From a checkpoint of a small transformer trained on Wikipedia.
Training: a variant of Muon for these matrices, 331M tokens, 5044 steps.
MLP neurons of a small language model. Each row is named by its layer, matrix (down: output weights) and neuron, and shows model dimensions 176-303. Each number is 50 + 15 x the weight over its row's rms, rounded and kept within 0 to 99.
A block is one neuron, or neurons of one layer that tend to fire together. After each block is what it responds to, as a language model described it from the Wikipedia text at the highest values.

L5.down566:45 45 99 53 76 40 37 59 31 62 49 24 18 55 30 37 44 62 47 63 65 22 62 70 40 33 83 45 55 59 47 44 53 56 16 71 40 36 41 40 37 83 59 34 37 81 53 58 49 53 49 50 39 50 49 43 61 79 51 39 24 36 18 63 62 35 63 29 43 49 39 26 37 68 52 26 44 37 49 41 64 72 52 50 35 55 91 48 52 55 34 07 76 32 62 25 51 57 40 75 52 58 51 53 41 46 55 54 53 39 54 29 30 66 58 69 54 54 58 66 41 55 53 72 83 60 33 58
L5.down650:37 57 64 50 29 44 46 14 43 51 53 51 35 48 40 44 68 65 36 35 42 15 30 64 38 82 48 46 49 41 26 73 59 52 44 43 58 48 62 52 19 54 43 63 49 66 60 53 39 37 75 37 42 48 49 32 57 57 51 70 52 40 61 65 57 21 50 40 44 45 64 41 51 70 34 72 44 72 47 64 40 26 52 78 61 41 83 43 12 58 60 46 67 59 33 56 53 58 30 76 63 61 28 62 38 63 73 47 09 35 46 34 59 20 37 35 33 16 62 74 53 28 57 52 71 32 44 31
L5.down1088:41 57 71 36 40 27 63 62 51 34 60 34 54 71 35 69 50 42 47 75 37 55 43 51 27 46 40 51 54 10 60 52 57 41 50 47 42 42 69 47 42 64 47 52 33 72 70 69 61 52 55 70 42 44 51 41 42 47 36 79 36 55 41 33 46 52 41 71 39 41 61 40 52 53 60 44 43 45 69 65 72 25 63 82 74 14 54 58 48 57 42 55 71 57 67 26 18 75 48 42 75 28 73 68 38 72 43 45 62 47 45 94 47 39 51 75 15 31 56 42 42 37 45 37 53 53 61 49
L5.down1265:27 43 52 61 67 60 49 68 68 72 53 44 62 49 34 37 59 54 42 38 74 59 60 48 56 64 48 44 81 71 40 65 44 57 42 43 67 41 69 49 43 48 44 50 62 78 54 47 51 53 78 30 32 72 34 63 53 63 45 21 39 54 39 87 32 45 41 41 47 59 46 71 81 54 36 48 64 47 47 47 83 13 53 34 45 33 49 76 73 39 50 32 52 43 38 64 64 41 73 56 47 37 48 58 41 86 63 48 62 35 31 51 44 49 23 46 61 46 42 58 58 34 39 61 54 72 58 46
Responds to: Section heading closers

L4.down16:37 58 68 69 83 37 55 76 38 30 48 62 47 08 49 78 47 41 30 11 51 36 63 82 46 48 52 52 60 67 69 45 53 68 49 68 57 55 56 39 77 62 28 36 48 44 64 56 46 43 27 38 74 61 56 47 62 36 31 36 44 51 42 29 64 50 59 39 39 42 52 53 45 47 90 37 50 50 86 43 56 74 53 60 43 28 32 51 36 44 57 56 50 87 39 13 51 45 40 42 43 58 84 50 33 28 60 29 48 51 52 74 47 64 58 47 31 46 71 35 31 54 25 41 49 87 45 26
L4.down76:70 14 42 33 39 50 56 45 40 70 63 74 56 30 63 44 39 39 35 53 53 56 50 30 51 40 50 64 31 59 42 59 37 40 42 40 43 58 52 38 46 69 38 52 29 57 29 48 52 48 50 72 43 71 48 41 51 52 46 19 66 39 55 44 21 69 71 49 23 65 64 64 47 80 67 47 55 67 38 22 33 33 41 49 30 69 43 49 63 26 58 62 58 59 60 51 63 60 62 69 72 52 58 23 24 58 55 35 29 36 61 61 37 71 24 45 45 27 58 38 59 24 36 85 64 43 77 45
L4.down137:57 43 41 88 54 47 54 39 48 61 20 55 69 57 44 47 55 55 48 40 29 17 53 30 64 86 71 44 60 60 71 43 46 39 54 67 24 49 50 65 46 17 41 47 54 66 34 46 39 67 50 39 56 29 32 73 46 36 56 24 45 53 49 37 42 52 72 69 74 92 69 55 44 63 65 42 39 50 57 50 66 42 44 27 50 32 60 32 27 54 77 65 71 30 55 48 53 63 46 48 46 39 38 43 53 56 42 39 87 58 41 45 70 33 46 38 70 52 87 53 30 48 40 26 63 53 42 52
L4.down406:34 47 63 54 67 45 57 58 56 65 60 50 57 68 34 56 15 55 62 51 33 44 72 44 64 50 37 73 65 60 30 31 56 65 56 60 21 48 42 59 60 39 33 35 68 75 44 58 49 61 25 61 58 64 63 68 41 39 49 58 62 58 38 44 73 48 45 41 50 43 49 52 44 55 53 53 50 25 56 58 66 67 52 68 40 10 53 48 74 47 52 55 49 77 56 61 36 46 46 54 39 62 53 43 57 39 50 68 38 48 31 58 68 46 66 41 69 51 50 52 23 37 38 54 85 44 54 67
L4.down407:78 31 43 51 64 22 37 39 44 51 56 79 59 38 54 48 49 67 72 44 50 33 47 08 55 37 62 55 75 82 52 52 45 70 45 55 45 68 31 47 37 47 46 53 37 41 60 43 33 49 45 37 61 41 38 57 63 18 35 40 67 43 51 58 65 52 58 64 52 43 72 32 60 40 40 31 52 45 55 34 51 55 59 27 63 43 32 43 59 41 54 56 49 42 23 43 41 30 80 48 41 57 71 44 44 62 31 44 60 42 55 34 61 31 48 81 62 31 66 47 47 36 67 42 54 81 35 75
L4.down511:24 56 60 68 74 62 58 55 49 51 79 50 61 31 50 32 65 45 38 23 61 63 81 83 40 35 64 38 51 82 31 69 82 45 38 62 64 54 66 43 64 56 35 22 47 37 30 62 66 31 38 61 41 61 60 35 46 57 66 57 32 53 55 50 56 52 72 21 41 81 64 68 33 54 33 48 50 73 47 32 34 34 62 24 45 27 54 39 44 61 82 56 54 33 50 52 29 54 28 59 43 87 30 52 24 17 79 51 64 39 47 69 71 58 36 62 60 44 40 39 85 48 59 36 62 67 46 50
L4.down560:28 28 44 45 53 82 46 54 60 62 28 35 36 41 41 48 40 77 70 77 82 36 74 14 66 50 54 54 57 56 79 58 39 29 65 32 43 51 44 56 56 46 54 48 13 38 20 44 19 53 39 52 65 77 24 49 43 49 37 20 34 43 55 38 48 50 41 33 44 69 30 30 62 37 53 23 69 45 37 32 59 68 27 51 41 47 49 59 40 66 70 80 32 36 58 37 59 46 47 63 66 33 50 49 45 67 46 51 71 42 44 54 38 68 30 41 55 69 53 48 72 49 36 65 66 56 54 41
L4.down655:31 38 80 60 26 52 32 48 38 66 75 51 37 45 52 70 18 46 27 51 63 52 54 54 45 64 51 44 70 52 61 50 52 65 51 60 43 58 44 50 39 44 46 66 25 24 49 40 74 51 39 51 41 37 65 71 62 72 69 63 69 52 90 45 57 67 51 35 35 39 21 64 58 24 55 34 50 64 60 25 44 49 61 17 52 41 23 37 51 53 66 66 49 47 57 59 48 75 65 58 38 43 46 54 54 42 48 39 71 34 40 19 32 81 40 36 52 56 47 81 51 28 40 39 39 75 53 65
L4.down712:52 39 47 45 34 60 57 51 49 46 55 86 77 43 72 70 40 39 37 38 75 44 56 71 56 33 60 39 61 42 61 59 74 39 52 40 65 62 69 76 43 65 43 64 52 55 17 41 37 63 56 50 70 53 63 59 60 77 48 71 76 59 49 63 40 40 47 51 58 56 63 36 40 59 70 17 64 39 27 83 76 75 42 45 62 66 27 47 47 37 49 38 12 63 24 47 54 49 68 33 36 81 63 47 33 65 26 63 68 49 45 37 17 42 47 75 59 36 53 23 14 57 42 63 51 73 49 54
L4.down717:57 34 33 42 69 30 43 47 40 68 61 44 77 44 63 42 37 29 50 33 47 76 65 90 45 37 85 79 29 75 46 51 55 55 70 73 50 38 63 47 70 52 33 51 48 41 33 44 58 45 78 51 58 42 31 60 61 45 50 52 47 33 72 50 54 34 59 31 72 62 42 49 70 38 50 64 48 42 40 54 38 42 55 34 67 41 45 29 59 51 46 38 14 46 83 57 74 53 37 46 55 24 74 46 45 56 57 51 52 62 65 63 50 33 45 92 62 41 29 34 42 45 34 64 55 59 47 28
L4.down722:28 22 51 68 65 28 83 51 54 60 65 52 56 28 67 50 48 30 49 57 76 53 86 58 40 69 59 38 35 66 68 67 65 41 41 56 58 29 52 28 60 44 39 46 45 42 52 28 39 52 64 63 59 48 66 65 47 41 55 36 21 72 48 60 72 35 57 03 30 28 17 55 54 29 18 63 60 28 16 80 50 51 51 33 50 38 52 38 66 56 46 54 75 44 26 50 58 28 66 34 37 45 61 49 38 64 56 58 56 38 64 86 72 89 57 54 42 49 54 47 51 51 58 57 50 55 61 34
L4.down787:69 30 46 62 51 68 47 72 33 50 41 48 36 64 52 65 29 46 28 57 58 28 31 48 72 63 55 37 65 58 52 69 54 82 63 34 51 30 24 53 64 62 46 47 62 41 51 82 32 53 73 29 42 45 36 47 53 67 43 41 35 50 48 36 58 24 55 46 61 98 48 77 47 37 94 59 45 58 63 59 59 63 61 41 51 51 37 33 42 35 41 61 47 58 57 47 47 70 53 73 63 46 85 46 47 31 00 18 70 47 55 44 59 30 69 68 36 52 24 38 52 51 35 40 45 49 32 44
L4.down878:59 40 52 55 67 63 58 61 53 86 33 25 46 49 53 69 52 74 50 23 64 59 62 87 39 29 47 33 41 47 38 32 55 43 71 46 67 47 65 39 50 65 50 66 54 48 58 65 19 35 34 55 64 57 58 44 43 57 16 72 36 35 52 38 82 52 41 31 28 56 61 49 56 25 62 50 76 53 69 78 31 35 60 36 42 36 65 23 53 32 53 62 19 66 14 52 37 48 48 53 45 56 51 31 19 40 61 46 68 44 37 39 33 61 56 28 43 53 49 41 33 51 51 64 92 61 65 75
L4.down1139:45 48 48 48 80 57 54 59 55 66 57 38 66 62 39 47 44 44 67 42 42 81 53 49 48 55 58 45 40 70 47 53 59 28 86 33 57 58 53 32 66 48 59 61 69 65 68 75 51 37 49 62 78 25 58 18 56 53 57 44 52 43 44 53 26 46 54 56 43 77 21 61 55 38 72 58 42 65 37 58 45 63 56 66 53 56 49 52 49 46 48 42 53 49 38 33 47 61 54 68 31 35 40 53 56 41 55 52 67 34 63 47 85 56 50 67 66 49 63 29 65 32 48 44 25 29 23 54
L4.down1214:40 47 35 36 52 49 27 43 44 25 56 74 69 39 54 55 28 65 47 82 51 44 35 46 58 42 56 27 31 53 45 74 39 42 67 44 52 67 70 54 71 52 51 56 56 56 40 71 49 74 40 40 29 78 45 64 49 58 47 46 34 67 35 36 76 46 51 67 33 53 40 64 43 67 54 40 57 30 33 74 44 74 44 33 71 71 58 44 40 21 71 26 60 34 54 56 56 52 56 61 52 26 62 38 52 46 31 71 55 35 71 47 63 79 61 38 64 30 38 64 41 34 51 12 44 38 64 64
L4.down1235:71 66 36 29 37 38 53 54 67 31 30 51 29 26 40 47 47 49 58 40 27 38 52 57 68 43 38 56 20 43 39 58 46 51 69 55 57 40 35 44 36 36 54 50 68 54 52 45 47 26 49 74 59 49 08 59 68 40 67 54 59 74 33 50 47 28 66 64 58 51 55 48 58 29 45 50 82 57 84 52 29 41 53 66 92 77 18 62 43 35 42 60 65 69 10 51 44 34 68 52 53 59 37 48 52 31 41 45 22 51 50 56 47 67 35 66 45 55 77 43 54 38 19 33 57 47 33 33
Responds to: Al- hyphen and partitive "of"

L5.down24:31 30 80 52 34 29 36 14 19 47 37 53 48 56 56 49 50 64 40 09 59 57 64 47 61 50 41 63 49 63 45 34 54 31 62 36 64 41 47 34 64 65 39 53 47 33 51 59 40 29 34 48 53 31 43 62 47 56 56 56 62 53 37 64 37 64 37 58 41 42 57 16 76 66 61 79 54 37 51 34 73 76 56 43 52 41 53 40 54 57 47 41 57 40 53 72 56 46 33 54 65 44 40 53 53 51 62 43 63 65 27 50 37 64 08 46 41 47 27 52 30 50 42 44 31 85 48 33
L5.down489:37 57 45 45 52 56 50 56 38 53 37 47 65 22 47 41 45 21 51 45 36 66 58 75 38 51 56 57 47 53 20 79 81 72 74 66 48 50 54 40 65 46 56 10 61 61 74 24 38 81 32 44 39 51 46 51 26 50 49 64 54 59 59 59 75 68 40 48 83 52 40 33 46 60 60 35 51 57 42 66 52 59 71 75 58 48 35 51 32 60 41 65 47 59 43 59 45 43 24 76 39 28 50 36 68 52 45 36 54 58 38 41 28 25 55 44 61 30 44 55 63 56 54 68 60 34 44 61
L5.down797:44 28 76 44 43 47 28 51 59 53 78 23 60 26 60 58 34 35 30 77 63 36 44 44 82 25 43 39 45 46 27 72 53 38 58 57 51 51 50 58 67 57 38 36 65 78 75 71 40 28 25 37 45 42 30 56 45 73 38 58 33 60 66 59 56 11 60 48 50 43 51 45 53 61 53 48 53 25 38 52 43 53 41 47 42 52 65 36 22 34 54 52 89 75 39 26 70 48 15 34 40 46 49 43 48 36 61 59 17 48 32 44 15 48 87 31 60 54 54 45 33 53 55 14 54 53 31 76
L5.down802:47 47 75 47 51 83 41 59 25 58 70 51 51 47 44 59 48 34 53 23 59 82 39 56 78 60 36 64 49 33 47 27 79 53 50 39 65 64 37 33 42 61 25 66 65 18 66 58 62 44 49 26 24 52 52 51 52 67 74 36 36 53 33 55 43 48 34 36 52 57 60 46 70 60 27 82 53 49 54 41 69 65 65 26 57 74 63 61 22 83 64 65 38 42 19 40 52 60 42 43 37 53 66 60 43 29 43 45 80 64 44 29 62 52 52 48 52 46 43 58 60 43 35 25 75 05 60 40
Responds to: Arabic al- hyphen

L4.down59:39 61 49 77 58 56 34 34 65 55 44 76 45 63 38 43 56 64 73 85 44 37 40 52 27 43 34 52 72 70 36 39 61 33 41 55 67 39 50 59 49 18 56 50 41 63 61 46 45 49 18 65 55 43 82 40 19 53 34 34 34 52 72 57 33 62 60 73 63 35 45 75 35 52 23 64 54 48 27 52 46 92 82 36 52 26 38 60 72 39 49 22 60 38 43 54 26 42 46 56 51 82 84 49 47 64 36 59 54 47 43 40 43 50 81 50 60 48 58 55 33 55 62 40 78 43 48 47
L4.down199:76 27 33 60 52 64 65 58 29 78 34 54 58 63 33 54 31 41 62 21 43 59 25 46 45 50 49 54 61 46 51 74 24 59 25 56 62 31 46 29 64 53 54 21 39 55 53 40 63 51 62 58 44 47 42 37 65 43 60 45 37 67 52 59 71 43 51 32 37 62 24 30 55 41 39 53 65 37 36 45 59 34 63 54 57 40 49 46 57 57 74 39 45 55 55 45 41 28 56 40 72 55 56 52 31 57 61 50 45 05 35 69 45 49 80 56 33 58 36 73 48 21 78 43 39 56 87 26
L4.down213:61 50 43 19 40 63 64 63 58 18 28 56 76 49 65 52 67 77 31 40 44 53 51 47 58 17 31 44 53 43 46 52 46 39 73 67 62 55 56 60 53 33 29 58 68 61 57 22 50 50 42 48 68 61 21 48 55 68 60 45 50 58 87 55 36 56 85 63 50 46 67 31 56 46 39 33 36 64 39 48 11 44 46 58 53 45 61 55 52 60 35 38 52 63 37 36 62 62 52 71 44 52 30 49 53 58 44 32 68 48 63 44 31 57 36 43 58 25 46 44 07 72 42 27 71 45 53 76
L4.down249:40 54 39 55 27 64 63 37 38 36 60 52 55 62 70 44 29 53 50 63 52 41 38 38 38 61 44 49 59 67 66 63 39 50 83 51 53 64 38 44 66 49 49 61 51 64 68 26 49 32 52 59 43 26 28 62 68 57 29 54 33 65 41 22 53 69 50 65 48 66 70 46 59 48 70 22 08 47 41 46 75 48 53 62 35 35 69 62 51 65 33 32 64 32 30 53 61 44 56 38 42 52 39 61 48 24 58 49 24 58 59 55 65 39 45 82 56 79 76 52 39 59 65 45 57 48 38 39
L4.down394:64 46 49 50 58 57 37 41 56 51 41 81 75 53 55 48 63 22 23 69 35 57 51 68 45 55 62 54 55 58 37 37 68 63 55 57 46 18 39 32 50 72 61 78 31 66 25 41 68 27 42 55 53 61 27 48 58 57 28 46 53 30 48 40 39 62 45 71 66 56 50 20 75 49 52 23 53 45 28 34 20 43 54 74 57 16 72 26 61 50 53 42 46 38 37 11 58 40 51 57 54 87 39 73 47 68 45 66 51 45 55 73 38 55 65 66 71 42 53 53 55 67 36 44 29 36 37 40
L4.down404:58 36 54 37 59 46 39 44 43 50 56 68 84 35 53 40 16 41 67 75 45 48 68 67 51 37 82 65 56 73 35 58 25 38 50 71 56 43 48 55 39 60 43 34 49 59 51 33 42 48 12 71 16 59 40 36 46 43 86 59 62 57 38 45 52 51 38 57 60 53 43 66 48 49 34 31 34 79 49 42 44 51 44 43 60 38 43 79 58 36 53 48 52 36 59 41 43 34 54 60 45 74 37 40 43 70 68 36 91 53 64 58 55 55 43 78 71 35 61 50 74 61 56 61 27 23 46 69
L4.down435:67 54 59 31 71 64 78 65 70 40 15 48 46 58 48 70 41 69 67 09 22 42 63 24 42 21 41 33 52 47 65 34 72 39 22 53 54 29 64 56 25 43 75 48 52 56 56 54 52 48 56 60 32 52 38 60 53 18 65 47 39 50 59 41 32 61 65 46 51 58 47 36 61 36 80 40 58 57 33 68 71 61 58 48 47 40 71 59 21 43 43 39 51 42 49 46 61 42 37 39 41 73 47 73 64 49 57 35 24 82 19 53 56 46 62 76 59 50 56 41 44 23 26 23 62 41 55 39
L4.down466:24 74 42 46 55 35 46 57 35 57 44 62 67 63 60 31 58 53 61 53 53 40 52 47 24 66 56 50 66 49 64 25 64 42 36 24 77 44 37 31 53 51 40 26 58 28 50 67 46 66 43 40 54 37 48 57 40 66 45 17 60 71 19 34 57 45 60 79 20 58 37 81 52 52 46 49 36 42 57 45 52 50 75 58 56 46 67 50 80 39 45 30 52 50 68 59 48 54 58 56 28 34 52 35 55 61 71 33 44 47 86 77 70 56 60 49 58 65 63 49 35 76 29 47 23 42 24 68
L4.down813:89 54 21 77 15 56 39 31 61 40 49 49 70 70 25 73 47 31 50 86 58 56 40 52 42 53 54 49 67 53 37 65 46 62 41 58 70 40 19 53 78 39 56 72 67 40 34 62 46 50 46 64 60 62 50 54 43 18 70 57 31 77 52 36 87 20 70 47 35 58 28 48 24 69 32 59 69 34 66 55 53 38 32 36 74 23 38 59 29 72 35 45 39 51 43 70 45 49 66 80 60 50 40 40 62 36 55 55 60 78 67 89 57 47 46 67 33 30 55 53 62 70 41 60 39 42 30 51
L4.down822:70 38 27 41 54 43 54 71 43 51 40 37 34 59 53 59 38 34 24 27 58 21 45 56 58 49 39 65 50 56 42 53 38 56 51 54 64 48 43 45 38 47 38 63 45 64 65 50 27 20 50 36 35 40 54 80 28 38 39 70 54 69 52 49 34 56 44 42 75 73 59 41 59 56 00 07 48 43 60 49 71 70 55 41 35 63 45 62 49 59 69 51 70 44 36 28 46 34 34 52 32 48 53 22 51 73 35 50 55 58 56 76 46 40 57 31 37 45 89 72 83 65 35 79 37 26 28 57
L4.down872:38 40 55 27 52 48 24 31 46 42 42 61 37 57 48 66 43 44 01 22 57 30 18 54 40 58 45 51 38 53 42 41 40 56 61 47 50 25 46 44 30 68 51 61 62 42 76 47 58 61 33 54 40 64 46 67 47 60 41 35 65 65 60 16 24 46 27 71 64 30 54 48 57 41 67 49 56 53 48 63 58 44 45 54 72 60 57 64 31 30 62 39 61 47 49 41 34 44 75 42 55 45 44 67 27 38 48 74 35 50 36 55 21 23 88 73 63 74 40 55 23 44 48 60 49 33 47 55
L4.down898:50 56 29 46 63 11 61 66 58 63 68 62 46 42 39 38 56 28 54 46 49 47 36 53 49 33 59 59 52 29 54 45 48 27 38 52 52 64 43 35 32 31 62 39 76 49 46 51 61 51 16 54 68 35 24 64 66 65 69 23 69 73 63 40 67 47 33 33 48 46 57 34 45 60 54 52 68 56 31 54 54 32 46 46 72 86 43 64 31 34 14 24 85 97 66 45 45 43 56 51 37 51 41 38 45 49 34 29 87 57 68 33 82 28 49 30 38 89 86 46 30 75 33 53 55 46 57 39
L4.down912:53 45 68 51 51 31 49 40 51 25 45 38 66 54 60 60 54 68 74 99 47 50 61 51 61 48 34 74 43 36 67 62 48 25 42 50 39 75 33 37 61 58 67 21 59 65 60 22 16 60 61 64 38 41 28 40 58 35 47 66 31 53 35 60 36 37 51 42 31 26 28 53 85 49 68 49 33 39 58 28 32 35 63 39 61 45 54 44 36 58 48 46 69 57 59 22 56 52 44 25 75 63 38 47 51 37 49 59 66 76 54 45 46 64 59 77 50 30 66 28 39 30 65 37 47 37 29 48
L4.down928:61 61 64 65 33 34 32 54 40 49 27 56 33 26 50 49 42 71 52 52 58 52 63 41 22 32 63 51 84 28 49 61 78 81 30 54 46 80 64 57 57 61 59 47 49 41 40 59 48 29 58 51 35 40 21 42 46 35 44 45 21 53 44 30 80 38 52 76 46 47 44 38 67 51 79 11 38 47 60 61 45 61 52 33 48 44 73 47 47 26 70 67 54 44 79 35 48 24 51 53 48 57 45 42 58 43 64 61 45 73 59 47 46 57 54 51 58 67 40 39 52 89 58 46 24 43 47 64
L4.down966:55 54 37 56 57 37 47 34 17 49 36 43 31 51 23 40 45 39 53 60 74 61 41 58 57 69 46 56 52 52 73 67 84 51 60 40 53 60 18 64 48 66 51 62 43 62 45 37 45 34 64 42 34 78 60 87 41 29 57 76 50 59 27 35 40 32 67 76 56 43 35 57 68 66 71 23 54 49 40 35 75 59 36 43 49 26 68 36 33 44 50 71 75 41 53 42 33 32 49 52 47 52 69 57 60 60 75 65 38 59 46 77 73 46 55 67 72 49 28 49 40 59 47 42 42 30 35 54
L4.down1133:50 69 44 39 80 11 57 58 34 69 28 37 60 57 52 60 68 75 18 45 45 43 68 54 41 38 44 66 36 32 53 45 63 52 46 22 64 53 54 41 57 42 64 53 74 57 63 43 37 39 34 32 50 43 53 57 60 37 62 48 61 54 47 22 40 63 57 42 36 66 58 50 37 37 51 35 40 30 39 62 33 66 50 45 47 66 49 54 36 53 20 63 68 42 70 19 30 66 53 42 47 47 32 71 60 60 31 45 45 55 48 54 22 34 57 51 53 49 63 39 62 63 36 60 58 34 35 44
Responds to: Word starts and headings

L7.down486:26 63 53 60 99 53 67 46 68 51 31 51 62 47 69 27 41 51 56 48 16 65 73 53 38 60 36 47 30 42 36 30 38 38 57 59 68 66 53 36 60 33 49 33 74 30 32 59 47 14 49 72 37 35 49 33 28 43 53 55 34 79 58 41 36 39 54 63 38 41 79 48 52 56 43 46 48 64 36 38 39 50 71 53 42 40 54 37 58 32 52 43 58 51 39 61 63 37 56 68 61 66 55 38 52 57 59 70 54 62 43 74 44 55 65 32 62 51 53 57 49 44 43 61 49 49 25 60
Responds to: Word-initial fragment tokens

L7.down998:42 59 54 79 47 41 48 28 32 47 34 28 56 39 63 72 54 40 27 66 45 61 60 63 39 38 53 34 43 52 32 69 59 51 37 36 58 42 48 39 57 73 47 57 29 37 63 46 50 69 38 42 58 35 54 63 39 39 55 68 60 66 52 30 52 66 66 40 50 36 41 46 44 63 55 42 52 55 27 52 47 67 59 56 60 28 42 21 28 57 59 68 69 61 36 32 44 57 66 42 67 51 46 38 50 53 49 56 62 24 48 42 21 46 66 26 68 51 19 74 79 25 64 64 34 15 31 32
Responds to: Structural separators in tables